config.yaml
n_layer: 16
d_model: 192
n_head: 3
n_kv_head: 3
head_dim: 64
d_mlp: 512
vocab_size: 8192
activation: "swiglu"
norm: "rmsnorm"
norm_place: "pre"
norm_eps: 1e-05
positions: "rope"
rope_base: 10000.0
rope_fraction: 1.0
qk_norm: false
attn_scale: 0.125
bias: "none"
tie_embeddings: false
parallel_block: false
init: "uniform"
init_std_qkv: 0.042
init_std_o: 0.0
init_std_up: 0.042
init_std_down: 0.0
optimizer: "adamw"
lr: 0.00255
beta1: 0.95
beta2: 0.99
weight_decay: 0.097
lr_head: 0.00639
grad_clip: 0.5
warmup_steps: 281
schedule: "wsd"
decay_fraction: 0.802
decay_shape: "linear"
final_lr_fraction: 0.0
batch_tokens: 65536
seq_len: 256
doc_mask: true
train_tokens: 415500000
steps: 6341
dataset: "wikipedia_en"
MLP neurons of a small language model. Each row is named by its layer, matrix (gate and up: input weights) and neuron, and shows model dimensions 32-159. Each number is 128 + 24 x the weight over its row's rms, rounded and kept within 0 to 255. Numbers have three digits each. A neuron's up and down rows have the sign that makes its largest values positive.
After each neuron's rows, "fires on" lists the tokens most often at its 100 highest values on Wikipedia text that the model never trained on; "fires in" lists the words (lower case) most often at its 100 highest values on Wikipedia text that the model never trained on.

L8.gate270:115142117099139155115102133105126106146100100116100107136068154144100135150163115116132147087151098135164122143161084143134107114122140100132102144096106110136184106088159104124141090130074116093146108141116100096153130145139140153151105110109144151137106090090109096104140122170119121120124169133122126093179095130107134138131173115103100123096109139142140113174138115129122134144159
L8.up270:096119157109090071160151096116095129111149098154109125113085124093122132161170111146115141152140111164110188100150114137136108122133113104152134140122121157131131132131133093115142131138110117109180101110109094146139123121130153161149107111123127145117132103129096106124129143156137155075155103080142109104148184139164181125123154138111154131127112052142129192153122106098135109159125
fires on: " are", " is", " be", " have", " were", " was"
fires in: "are", "is", "be", "have", "were", "was"

L8.gate188:123099161139119133114135110112152115107140125130164102159162155154128152094171105147091124103114126137159154129130142155115102104106127118136131113161107144083110097147110110117127113159129138113109174133115087085154118113154141123109087097066166121108108139052090149097119182115154119129103098109111192177120131123164142122149095151113129098100119111121128103150139110119172104146127
L8.up188:165151122129133136139152138110184106127119112129124147122103160135139155115120131109145151151171127124091113105145138128119154127123145055151124129143126092133144134134180121141156156122170067164177154165126132119181108122124141163135113134163156114153134102080118166133139150141107137104168182120121086096138131118102114160135136113101076138123135094132130088135120152139081142136144
fires on: " April", " March", " January", " February", " December", " November"
fires in: "april", "march", "january", "february", "december", "november"

L7.gate119:115081143107164135151137155119133097136178134131121145144145140159170137115119120089142132137126159100112084129130152135089103156121128088163103118118138145091149123143165128125099104088138135141128154140142110079130096140119160146117085101155144102133094156070161103137171135135152166109126142088125154105121102134147134134130166122116153080159129147125155111106163134144103078129157
L7.up119:135121082131103123176106137160153138188107129073144075142132163071131191148105134123130164136107141151141091163124186149121136128131117087141157082123117096172184079144132107112175137133116112104112130125109143088122109127137125168131140079100154106127129168145101134102102141137127139089114112139087115088118144146136132134133085117155125135123156137087102159123090147111147133122162
fires on: " February", " January", " April", " July", " March"
fires in: "february", "january", "april", "july", "march"

L9.gate503:113107103150156121157110109109129176149117139141147139126158141118151111096152125103142173121102138115078148136141094116089142118149119134123109138177139156131106108140089139121110180085142129141131111105116145107130100143102104099179119154104112128108143103092135098093146106161109115108124141088146115083114154089148134136081122142085081109146175109108180166152116133175138133164110
L9.up503:145129138134110148120104126151104105108141127148123125113153185089124129151083129125114133141128169140120162161146106120118139159110113169143102120146135100062139151135123116143110141136188108141155124114146151115118114127166095146118171135106097151153080173179104109108134123141123097125150109153135122162107143131116130127132124129117100099120081159111130099119138143103107159157136
fires on: " part", " South", " north", " East", " North"
fires in: "part", "south", "north", "east", "west", "portrait"

L2.gate172:111121050141124140129162103159126152125130126128120134114140135136154170087148109143097179130140147143110134148118172109147113152141134130153112126167137166103119127121145104144143108125080107137119096113082197083111106145139119153164152113109129130130118120169106088128095114133112128088123128154115155147167141113173159119126129158067124164117119125109122136120143123097135107169128
L2.up172:113146116110162142125131120137135156085121096096137140131108097091175154121135105154150195160135163166138150130114111144137085121143113099134144108121136143095111104118134147133081138141093066096111119155104161112173104154089152167130099097148081164150132090169120107147115126144135158126119103127122158122132123114107127147114151123083140114099108169159115098133148167113144125164102
fires on: " by", "ver"
fires in: "by"

L8.gate353:127105117134153108152141128157121129101155143142155107110159187175153147132132161156105139118126172138155187149117199142150124138170099091107104108169136125129130126146101084110144115168128133137126132128147115130139082129127147142135112147133127147135129123093139117105090147148128119138167104113118130097086111137136127135118113128081135112175154087134170156161136120146113130144096
L8.up353:122137103116107120140133122185121150133136163123114139159119165122134109149157144093101126130147123128158131126091118148173097119113099082098138091118154116130146103137156172079144119188135160135167109120082076173146127152094128152167125121125121116106130130139122112166150143128124129117139108134116141113133144155079111156110141100127123124104157110158106137148131133094129125129151
fires on: " an", "j"
fires in: "an"

L4.gate9:092140089154135108099121128139084151148153142141140141095128100133101134157147104093138138135131112118125173139102116137139151135165098115115112141079145130091124159151094084095153123117086072151172137159115130123086115129186124104108089115111128097136156176135110106086105143126120077139126088114114163144130185125175136139115138170121130082104102166101182133114126107111127104185128
L4.up9:111147092130129143111062126095102127135075134182104134135150124142159171167143087135138110153127116140087121093106111153101143112135104143125143132121188132145116131096145086105149123134128126129152135130096179133123155118115128105075150118085141112165158103104127131101135103139136106140098121098143131162135096168130123121148122152132126173129136123120118123108118110115101106160132
fires on: "uki", "hip", " of", "enger"
fires in: "suzuki", "kashipur", "of", "passenger"

L2.gate142:131158113101122121111123122145120112126151130095119102106117169156102140152146159154174153107143158164105157134131078141148097102129101104119143116099114146124176114127115121136104160121110088134132115075097114134098127159126130131139127112139087133102120099115103111112129148149093130099119134168137172124134113156116204132088141120115120112119121144083127151131132140090102129121153
L2.up142:122167121121124113110150117162120090113138140098117113142113156152114133114137130183132152101180184170101138146143091115121101105132096108157144112087099134130146115128076112119126144118123088122125126089092135133094143157135152115131132100141094110111119114119109142126138164142104106080115145131104159113125114136132180138067094139124096117075115140138111119146142135087127149132151
fires on: " was", " were"
fires in: "was", "were"

L2.gate490:130129088115134149134118123143152104129109121111119125149116152158141142120140097172119137101152153118097145173107132124128122106148094094132144138130128145150145116125104151151135193115101084103129132069110150119103125180082134131071120094100068134169146127157142142111158110115136128125104087176108192104114125160090126132072141115120110140121156137144165107166159120132148175157142
L2.up490:122117100107149119135107131177171119131106119122160119110116147144113107174129114105101099114102128092101107156126134108063093105130105120099122158110116126103175110149111149136162159138151102135177080067096075128099156186131146141119134070079119116141116097171165138115151126136121142100155142166108169138096114165098172132101138102121105139126140120113132108151143135135162132153154
fires on: " an", " a"
fires in: "an", "a"

L7.gate100:108152139139144096129162115146139176122136157136110134132120150144125164136154154132107129107123088101160168201139149114115128125085131097149101130084098129160128109167144151093147103155183126144097110154134088111097113160145145100106147138138116185164119131093132174149107120134161122155150109135096113115112110148102143104111179086113127139130148115159162127099138071147140122135149
L7.up100:119121165146125130123173134097158138142125200113125163075137126161179138135121137146119158095147140092148151117158123125093155115159108107119107124120141127163146099130142162096179105134130124104115139122089090113083146122166155133150106110130090157135126126104168133156075173146142131179114112117144146139136135128127155090125135157130177131129127107115134144131117125144151129173150
fires on: " as", " so", " As", "ake", "ul"
fires in: "as", "so"

L4.gate13:102168149161125157120092107095139112108154150113095088136131105114148130098113136129144110130114109105151151142120122179146107119124145162105127103110082155125154144132138115158141159128125127125139136126125087101116091179129184113125113131087072097049157208133096135098112128093116145087158139084113140100093164158111129102156129142100149164093135139143136102089111139127112109139196
L4.up13:095145147123149130128126082104121128131157165160169108117184101122151114163147134139118123127117164111121160104141116167095138146154129144137113149089103138122133133138131138142141124113185150148123100127141133137104101176154142118118152166137091125118114182126105109171116112134130120119155155096106119135100160134080095112099082128109144131137129120117143163117118128099129129114151
fires on: " during", " After", " During", " In", "During"
fires in: "during", "after", "in"

L12.gate309:094109125114139093108151104122135126098135138124126141147099119176148155133099097149133130082155124128162162113136149160187138106106132111157129110162101161134109134133113087091142134113098097146068103123130132099124067132130154128111137084141103169160130132067133100091154076129170113128105067114094152107108135118141127119103176136152125166139112093092148098137126097187137132134159
L12.up309:124113135119183134135102119106126118128146164092090134100144163153157112132122099147136113135142109111156141071129103175127132120111122135109134104095115146160112128140168106106134148161131110165086160103129071185119095156124144132129145119096070156119175159087098128127165147106132076175139155132139134127143162136118107122174115086147124141155143152110138142109143159108154172157126
fires on: " as", " As", "As", " and", " make"
fires in: "as", "and", "make"

L2.gate322:145142081130116127127095148118128152184133161121101147115103148145132126170143124103129113096142077135121125112133100114126149141151129121071133135147137165129152120128183116163118141098118156137167108186096098121115155101136144130127092149119164124064104129129134097108163138145110142155148156121144141170165127146153112140147091131131122155117169118136141098087139110180119149142139
L2.up322:095122126150134157144115123082155088122148143136143123089101128121109161119159103107102128098112137140129092123142134151174155163127156137134155113151181140106132122117146093130156090150146152150135134110139109168102149153128092097149158133135110144164057079135129134139163119131144140138153160144140091134121103111174129098143162119108135138124108098097103163113098117117090109077136
fires on: " and", " by", " as", " was"
fires in: "and", "by", "as", "was"

L2.gate22:156181142107129143141109105157114103107153138140123116134109130135129136117146147131123107121123114170147162149112140044100102105142093112161113116144147139142168126148096149131098169117136157092067108120108157126149160143147147102124136125131116114115110132093117121096125131089090125103115107120123070145141123151127165126114119137103122086119155115163125112148096103144103093106110
L2.up22:137112156127156134099135087122127120123133139116144171126098110123091167114110127166135119115116118154124168114117147071090113132141144122168099115122141135167147142140094148138121163150143144106066122116121119148110146144139113129130141137152106103099148117078128152123100126093104151135112150129099113110105129096114164115125109140082113126096128146132121111134106111117103110072121
fires on: " Green", " German", " British", " French", " Conservative"
fires in: "british", "german", "green", "french", "conservative", "wright"

L3.gate445:186161123133099107120148124177114148104115146151112114093156154094167121124134169137133148135085147117119176120142132117122154126153135131166094126153112115127094122130112131155079145089117140102129112147147148141118120100094106111119107088113087155170132096157138102111142147121138103093175117105162172140115110098138131074125109155131111095142128104146136141147153127092093117183118
L3.up445:142142090106142096142131131178147166091144163164112115071125144102153144121151121166155112122076136137125144154102108107141142136183140118132107111174101107125110099127090094152101131115121114113143151145158162155120127132131122112083093146123087136144152107152118115121126126122137142096145115094170137153110178077116099117100118150136109126113149104125154110150114105145118138134124
fires on: " east", " south", "west", " north", " western", " North"
fires in: "east", "south", "north", "northwest", "southwest", "western"

L4.gate86:101152126133107084162127159136135105155133100103083131121146109121145178095114134082110187135140121141071136133127130157129131116153089129115100106147127168120094105131129158125096152110113170135131140125141148128131083145133166176120100102126081144163122125198084099139128130156147132113164109127080081098088128174145149131120130139093130145162062149129095130133128142098140142148134
L4.up86:080138139139115134140123101082149093132089136153133142119119163121131159080098133146133160127154121104117142140100141105140142136119161169107137109125141151105118100145135112160106139096155128112133116118155108154146085135175117145060130129113120133098156138160088113103092141161120135109167121170060124170128137121173137143118137101078142141144127186111101126122118154131143195134069
fires on: " by", " for"
fires in: "by", "for"

L3.gate465:108162118126140128117133123130112125126143160150116131178149133120094096111130152110125128135148080159141124152121097159163093148142173132129146097123140129170149144123131141159116100093116111108201134121096110134136139081130128144123161147157160070115154163105127114117120080173131115128144131100152133115123106143096147144115124176142143151149123071117093106119158129144113119107107
L3.up465:106166118090131126128129128132141147137173121128140135133116142134092130156090190124101145166172113106140103087145157128148093134108135162150122135162114151119113120129145140140110139117096108103158124160080071115118122101199144121150141148191153099079088130150123069151157116114148105141106099120119116123130117139117103099155145134170118108147142123152108127128132117148103138160162
fires on: " The", " A", " and"
fires in: "the", "a", "and", "it"

L3.gate436:114169098091134121157135154156172148148105179143101118113141146179091090156130180157125116133137084182078137119129121120148139130185137134137129144094126127148188149139136093140147081141129159128166120176114112135137137128169141096120113133140175082102093136104129134127148102127149121088147138100149133131116119120146203104149099132100127102123119104128130118129127125131101146146090
L3.up436:166134134119180159104159115137143155144087089142141114148125134122114158096141126145142109118122136111152120128175106096124146125112132108112139147149137122123129154117138120135154111144120156123139114153094109144106188136132110107143138105166144143115160161112155125175101114155120145117126079110108127178123067136104137148161146186115154132120128070145129168127109108171069117145120
fires on: " of", " the", " in", " for", " born", " from"
fires in: "of", "the", "in", "for", "born", "from"

L3.gate6:128126122139154136095200083110141145115097133079120094148161115151078133099169193124088138131115115164133125119126077143111121135158143130136115145136116190148103128158157126106131102120172136139142129142095136121109130131148162119073092128128130102114129128112154114152101109162143059150155095090113153151138119094104144094100138148128121137182117118117111145090168100163120125143122
L3.up6:155104112123128096115163120130120152144132124126104110124134103143103113128109177173152150158146142120154152066127140099129159127128140129143139155145129128175088140129130133139148157110134143111109100158104094104137122110144128114123120121183144124144155135156093051146128097133142111121123061087101158152131122125071174155115150145149126145164121122142108127147140129183118085138112
fires on: " The", "The", " She"
fires in: "the"

L3.gate345:110121126130150106118141106168155121106139159124099116133127137200103161174137164134122134107131126167095159140130119103093098152138089150115111108154160127158121109124142159129111113141143098106134095099116089109158136134140160146133153133131111133111108115131157074125145146134133144136154047136132161122097149119181160150111121063134127160169169130155136139145143123129120121171145
L3.up345:095091156119077074124143092140116099133116125178106120111126126195101098152136120163122107131144132170087168164133110132107130162136118119119112135110145134127106126139108174120130123150114141069177066091137109176141133123155159155111136129164110123124095122125138124146146130150153159143141090135099151094092143141116155150098137086121103162102144136145133122131175141123086132105097
fires on: " an", " An"
fires in: "an"

L2.gate441:147091112150129133133097105151114109113123109095148127086116165135100071118157131154114131104078123137153120118147103174126161149112087142143105132142122108139116175145117156127129107125132173106114169130140107148128161168106155120096109098097103134097090181080130102105140128114118105121130108158098061105133176126135131121132109191096127140131077126138124147115118109122129134139098
L2.up441:128131113093173123101171122113143116079143136132165162132164152117139133145134172150129093149130132131159163079177138104111126101107148106142091091139160129094148161135152133119055114150130120147116164168134156161160126131151120128113117121124110116122152142131106134116151106117106141123129137137115142150143119136134169118148155140129107081135141120115068057108145142101131064105104
fires on: " British", " French", " English", " Indian", "mingham", "WE"
fires in: "british", "english", "french", "birmingham", "indian", "wwe"

L2.gate35:121170136105093096150093153133126113124128122077138106145119162158179080108106115103118133171122112125130141115115139155128109102149115128111061134120097158102182176125142129128116087111144139110131120151121134110157108103172119103110099103142125141125133149113094160116089121087110131159128122149109151174138111136138124151136156130131140149175093119101088137121141108152139125139126
L2.up35:151120132116143146157158155099141127129119124137128152133133106189110108109118122095115065135124126078112084116145145129116148092146143117141127141121113108094186171138129102150130093129140165136115137130153155136114116141181113119096095134179078151159140158122120191119112144132158137135158143124118117120113122126155148094094219156114128133114101097127139128111107100137117097124112
fires on: " in", " to", " into", "ees", " on"
fires in: "in", "to", "into", "on", "there", "yankees"

L11.gate375:095059133102138083145094117120173154154133159142081113134180112146148124108158142129131121090088107169157133178172173131134112154126167107137150122134066162146114137148141136141127095111136156130097131109151106152135105135117133119149121115090141160177146150072124105146102135141145114122130109132058136156153146117136184136120159137127133150125101158128093137108163078159110095107110
L11.up375:102115090097155128136094127122153144147104107154102164187134158147149118142125126157130137132147132111123113118145159112116115109108105103143097154140175142109142136104107111150119114106076134109117125115109105117133163135065124077127125107094121121097150144109145134131169127160132133120141079156103133129074139154161128149142131162135155103123134143182057125082133144141126147091130
fires on: " has", " under", " had", " to"
fires in: "has", "under", "had", "to", "despite"

L2.gate399:142178110142128185139136113154148151095149175084072096120148124135107107110156124165130138114101130164090132101133079129173083143122094118159129103170134110142147114139121123110130127119116138117118079115163098153109126129152124149135147150146128114133046082124108122148149142143118073142123085149114110121131122151143138134128113160091111143132121098144152126074096142138112145119167
L2.up399:133130092144155105103123131155132132108150106123132141115126137143097098155144085191129112095133145132133122141107084118145044115112116115113070123165087097153124114147129167128127133111121134136090125103131071157139147124166118106104146105153070099086122104123128104142107088144121105120119118132131127112088142076086141130091160109153125077117064100162107136133137122121127135136104
fires on: " were", " number", " came", " was", " children", " birth"
fires in: "were", "number", "came", "was", "children", "birth"

L2.gate145:150161169112142104117132153149122129109174162144104107135171114093123109127147169119130140097110110149119134178138125138157074136120104165164108110202113140105151108130160148138097167156154137080119116124143154116130137121150155173116154078101119093180134125159123098139145121118118125165100139124152115117083150096115168139133118122154122104100122131138122096089140165126130157129129
L2.up145:084125124081142130116122119152116114106116076093152140141103072134126136124096146122132093097144138141139107114169180155157116148086139143171084121086100157113131145120107129130113089109143167101130113136115155123186097095128115157121098124120096138131113171083135128147128158137159119138078126092121154105128133092152108128179148098112145167115127148141144115129105111128126096094109
fires on: " to", " with", " about", " of"
fires in: "to", "with", "about", "of"

L9.gate16:172128100142107113147116110142159112158151161162114133147199131142145176106131137147139127111123130124113166108138108096148136125121104144131110109144135181074143137116148093121116069132102153138117140123124129138147139132134134085136131093114108135131129155122134137142107089139150152142155127094121133146140133143145136096149083120123149101136112078131116146115138102142093100147102
L9.up16:116104139137137109073148126107119173092091123180124112161116124123087146130120120134115107127114145157108107121125102134102133184119104129178126118151117144090138129121121118153106088132175139098136104164157123125148110122110170156092165095120094091087120134156096126141105121193156154096142139153131137107105150094115119127124148126113143130107138164138141125138142133095131159154065
fires on: " between", " like", " while", " by", " for", " both"
fires in: "between", "like", "while", "by", "for", "both"

L4.gate104:151109149144091135143170142114093125127160115111147117117139112155114132074155150116114135098120132150088162146122106201131103150141090089153122108149135133101078119144101164096131127128149168133146127140105126078133119083139155165111080111129101138174165130110136106106145171124106108091124087112110077104149102124111113147169112161128139127175103135131126141137153130169115139118129
L4.up104:136155130117121139178157113148102124169131146128104093121105111105107144132103142123141140151132128129122140115119110070090135132080113098123145142087103138146110129109147144126148132172122123111118139147125122091129146126161143165118142156140158082124150117099163131106114159115140121100114136103097156124129113128086134111083146114158180119159114107140118136148134139137112076146178
fires on: " of", "as", " The"
fires in: "of", "the", "atlas", "prasad"

L2.gate57:085081118122127137124095127129112110096153136138106144083145105126104107137184125143103090145111074144120158145146143148156146111124167147097103144118134126148160130171129100155139113110156168126124116128138095169121128137159139082103097094147127136136114121090124133109131108123188119104137159109100084118164125149188188135127152113086137124118141114073130153142109107086103108083111
L2.up57:102108138141129178108088116101121103140142147137128164090147124161109117123177093115092117130105125145087122165150138164116148098144158161126106134109126108130162084119135100146110135123161169135099134123148106174134125124133119072109114149157132120144139121081116137092143137143150123147108178102104066111183113163139138146118136113114114132123153099090170126111167116136122095088101
fires on: " also", " is", " was", " by", " World"
fires in: "also", "is", "was", "by", "world"

L9.gate213:173102150125124130144132148059138141123140180128142139082108123156132160088123154147129141141102147102166186142155110074140153138120139129149169100121102169115191094132134128159132130123122138098148194143176123126136144151157120122115147159124110154097102134083118105155098137117115145160093132100143155139143163135119135131110141119085114131138116125134150148095090100161125135144090
L9.up213:091070131129161066090129139117119173131128160126147110125147113157151141125119086145158129157137165089107166143137132115124143121102123131140120132108128140085136162156140096128087146136144133138112125131164103113129102166171147127102130125099086125125122126109111125126143138085153082126228109142141106110154194138102120148102168145108142136113102138155125161110092124137131129127129
fires on: " In", " in", "In", "in"
fires in: "in"

L2.gate506:139153117119143142158142148124151114120169094160135100113098132174144152101176115171129081089123154130119132105121151133146080078176135135085122131132124138124171121127107132093127146125131106075127126116138116153140145138130105119110098151159156095129106131133130106145146161175157136157115154159138161091124147145152132093101086110108110105177171134153177119111150131118124108144136
L2.up506:130121078069139135129111136125125133129132110141116120154148120144106115183128116140133134138103151097110118111161118115193144109144109122117103096144135141110160136135125101145163139131127176168114101146124172109122110126187111118104115182129102141140153130089145119132135147121130151110119069182161125132143149129101141143119168154097133077125117073166129116133091115088063126112072
fires on: "el", " became", " was"
fires in: "became", "was", "heidelberg"

L8.gate400:134165108123151137098140128121098127132186130136112153138088144124089165099128164162161148139099079198152161130122105119144117121130093112136131132133134150151113161131112100130129122107093127081100126149137147085114135163142137133117130115088121133123136155100092130129119105091131085145117111133132101149128113136120112107132162138125108138163092114157132118131111162105119170180162
L8.up400:100121129152137150153170146154117134126120126123121110116115119105110178110141124140115114165173100150166123147141153123128136171107107099130148140129170107163152140150159149103149107117138134115168149112122164112146152131125153169121098122158119119144137110129142152130124135121152123141110073109131107112150148101128120165087110164164144111093091189114140109134135133130100133083149
fires on: " it", " It", "It", " she", " You"
fires in: "it", "you", "she"

L2.gate8:122112137162117130121117132123149127165158161134124158177138158106094152145163092150105105137091109136125118165102124123126153143131132160115110155131147136194212104131105141115129142152148109116116106127101104114140140153084108089127143196120087146082160114157132137160129092138156131114158114119080160148132141143123122145127128154124104143116113141102114117158106133155131113132109
L2.up8:113136148147138131138140114109147113147129104147102155164142133135110161141138115109101095155079103137159135144078151130093142147131133154114106112089127150165157145141133151105094133140159117072132110097145096103147138168085151149094140151096108087107156091160189171161129129158149139121143126118106108160141150108145118163109097109112106138101106126122073171139110111133105128148104
fires on: " she", " her", " She"
fires in: "she", "her"

L8.gate208:124103141093133125113144100142145124123099167117151125118128091168113098145167136137118129135118121098145124190166122114129122162158096102107174184118128176157113138155126140128126099111119144120153118142088102138154121144156164095095146126142108143144161136124152112091101094111132128123147083102109109125116129086136142134152125102114153136153130082117106154112140099128138115156132
L8.up208:164128143131152157109124145088160118111104093124117123141121116077088149114148126152107140105114077148147111135161092108130130106152137066158128117112110149140110117102141151104121100092133140151147085159111099157133149119125155160054127114098143144142126144077110112127126139141107123119139130107146105149140136089110130105137110115103146148136124115089139138140117086166103146137120
fires on: " The", "The", " the", "the"
fires in: "the"

L2.gate424:123090134146137095125109117102108137144147147101157110108156171125183111147114151173101112106125110109132111130087104127128113094121168129134108142143105134179127098140135119134145116117140145120089111100136114089169127153108162120095120129125130135157142134123127134132081122124129118134131135161093108106128110102169129156109119095121147133080126151162132095103167139166082150131156
L2.up424:110108125139128140133161141125135159122148125162108160108137172175123136143111109154115119105134135106077142155128133124173121174130170104126130130184118150121169124127111124110108106124113150142100122146127082174114118126130090117131127156109101168129122128120157150101145123127158113150114155091104142163135174088142150145085178110094120151103092138129119095123182119124117092100123
fires on: " to", " Country", " Candidate"
fires in: "to", "country", "candidate"

L3.gate388:137143120121117122079102117106168180119132104095105085112105119150159181157145155152123140109105134162131169136108093133109128080139129113160117107159098138139105077115159106114091165136102147140132100142121139148086085102136134109142113118104105114132068091109126124118111116126113108116137105156097160087129132166098155115130149044123131166115138119099082156138152146156176101135159
L3.up388:138141108163098144075085105138130162131121123070118138119124084144104183178150170129133123115107146149126149100131117150112108120142112132155126089120095124100130078119141108152118179100131151143164111145123131100071107085111155121141112117149096112139121100081152136115109135143127120098120149126104172087117130135125185109137170099119144170140164115088089162104117140182124093133119
fires on: " was", " is"
fires in: "was", "is"

L2.gate451:124151144120126170162178139192136132160145135167141156156107107119106111108120151125139126124139137097135112118134092153190088096116116156093134095119095107143137147136136137150101132142102131117129144127106120136116127134149112124136147149142131109124146117142169161120094111116171106123128122136141134135136159143135125077127089172150140092154078144128174174156095125140103186105166
L2.up451:100149192128062141162149145117108128132140134127132133160095147134146109165142101151129157140157107133135125097133119070159111115142111088143132103151130085107110100124136116135089148136138130111137173148135176149145130127142142112082145138147118095130161094142126121141134148133171105150122108150142102145138166146151135119074086169171119119138110155099162116169109164136135190133123
fires on: " It", " it", "sh", " top", " sh"
fires in: "it", "top"

L2.gate282:148115148155147161118096100108164144151100123161160157121167145143161093113152076152073141097123187154113131115170137119181104160135128143101122133114120148137163138125118153148094088092160158112124149080120106085152130102152106114129139119167092119157150173136132105153109140137120133130134114130157135149093129146126136148149103153113152129126140144128130108078163092137162137113094
L2.up282:113131145136167141135111118109124144139119133145161134124159126160168106121173126167093119107133139116111129125150165127161096139130130137112127135114115166109162159143080142123103093182137162138143142113115069078156139094151099113111102099121084110122126145129143101158120139138119101064157095119130124142086107139152131142115150113085135137106112155108124115085155103149166115142108
fires on: " to"
fires in: "to"

L7.gate106:109109094162147123147144124079097165127180134109133137161122177144139132177138135114140138112144125109144120136158127135124158159132089137122178125103142149119150131134135094131143081158161132103128104130166089149123135119120115093105055141144161114112184163123154116130091107143155108111177142089118159159114147118132113124113116126100109193129151128153125142113132109145117127137118
L7.up106:116128126116108112126141134121089133168183136129126115123137094166057149151143136145091149140125137152156151154081145120130140159123113172155147137130093106146104126148164132210129122160156108089134117133146111090124111111118101109136118141116142096138163164138108108127100132160149100141151146142145108122153147130175147147158115139126099132166160131162139159177078104150123168132098
fires on: " he", " had", " also", "h", " she", "ath"
fires in: "he", "had", "also", "sheikh"

L3.gate95:101178096132140135105116122152136086140156122115122114135122124124127128114137091141098128111118133164110131154146115141110111124120159133110068125111123131157156114144163079166139077122108135073110115129084092133131114099137139155079116150105152130088125086079132100062148154129158115103127125151120149118141138086148151115107114136080124129101079130106116136112113121145147112130106
L3.up95:135119128111177110122121161118169176097125160112149107069065142126112150210111156162150099177078097150117160162111155128088137150116125116117110138140098141142143150144145127137122074134082120120158109181122185135141140134149116059115156161121131135121156126128144102135106124137128126144120168117129106155177150135128177129143123108113102130140127119141116133114094108140132125108156
fires on: " are", " they", " They", " were"
fires in: "are", "they", "were"

L8.gate402:098153125149173125113173110117148163100146116128131106115085140164113172118140086156105133114125085125130168175144115132150084137130147105122147100102139124126144138150139112125065149134132151143115100119158123131165087096107098123103123073149110181132120142057101146081163120122139125140130117153166111116131135113121152138152146133106138142088103133125150123100164081126133110125147
L8.up402:133123137124117082116168092139083144108150138139131124074114153109127122201105107122107120127122125077139133147136130135091179122135111141151135164110149125120148112129180118081139117112119155127115105097084151122142141094127125116104139126132118169184129137144134084104151157131144148146113126132125163165130103102161166118103140142128165152125167092110128137095136145169117113141160
fires on: " with", " are", " is"
fires in: "with", "are", "is", "http"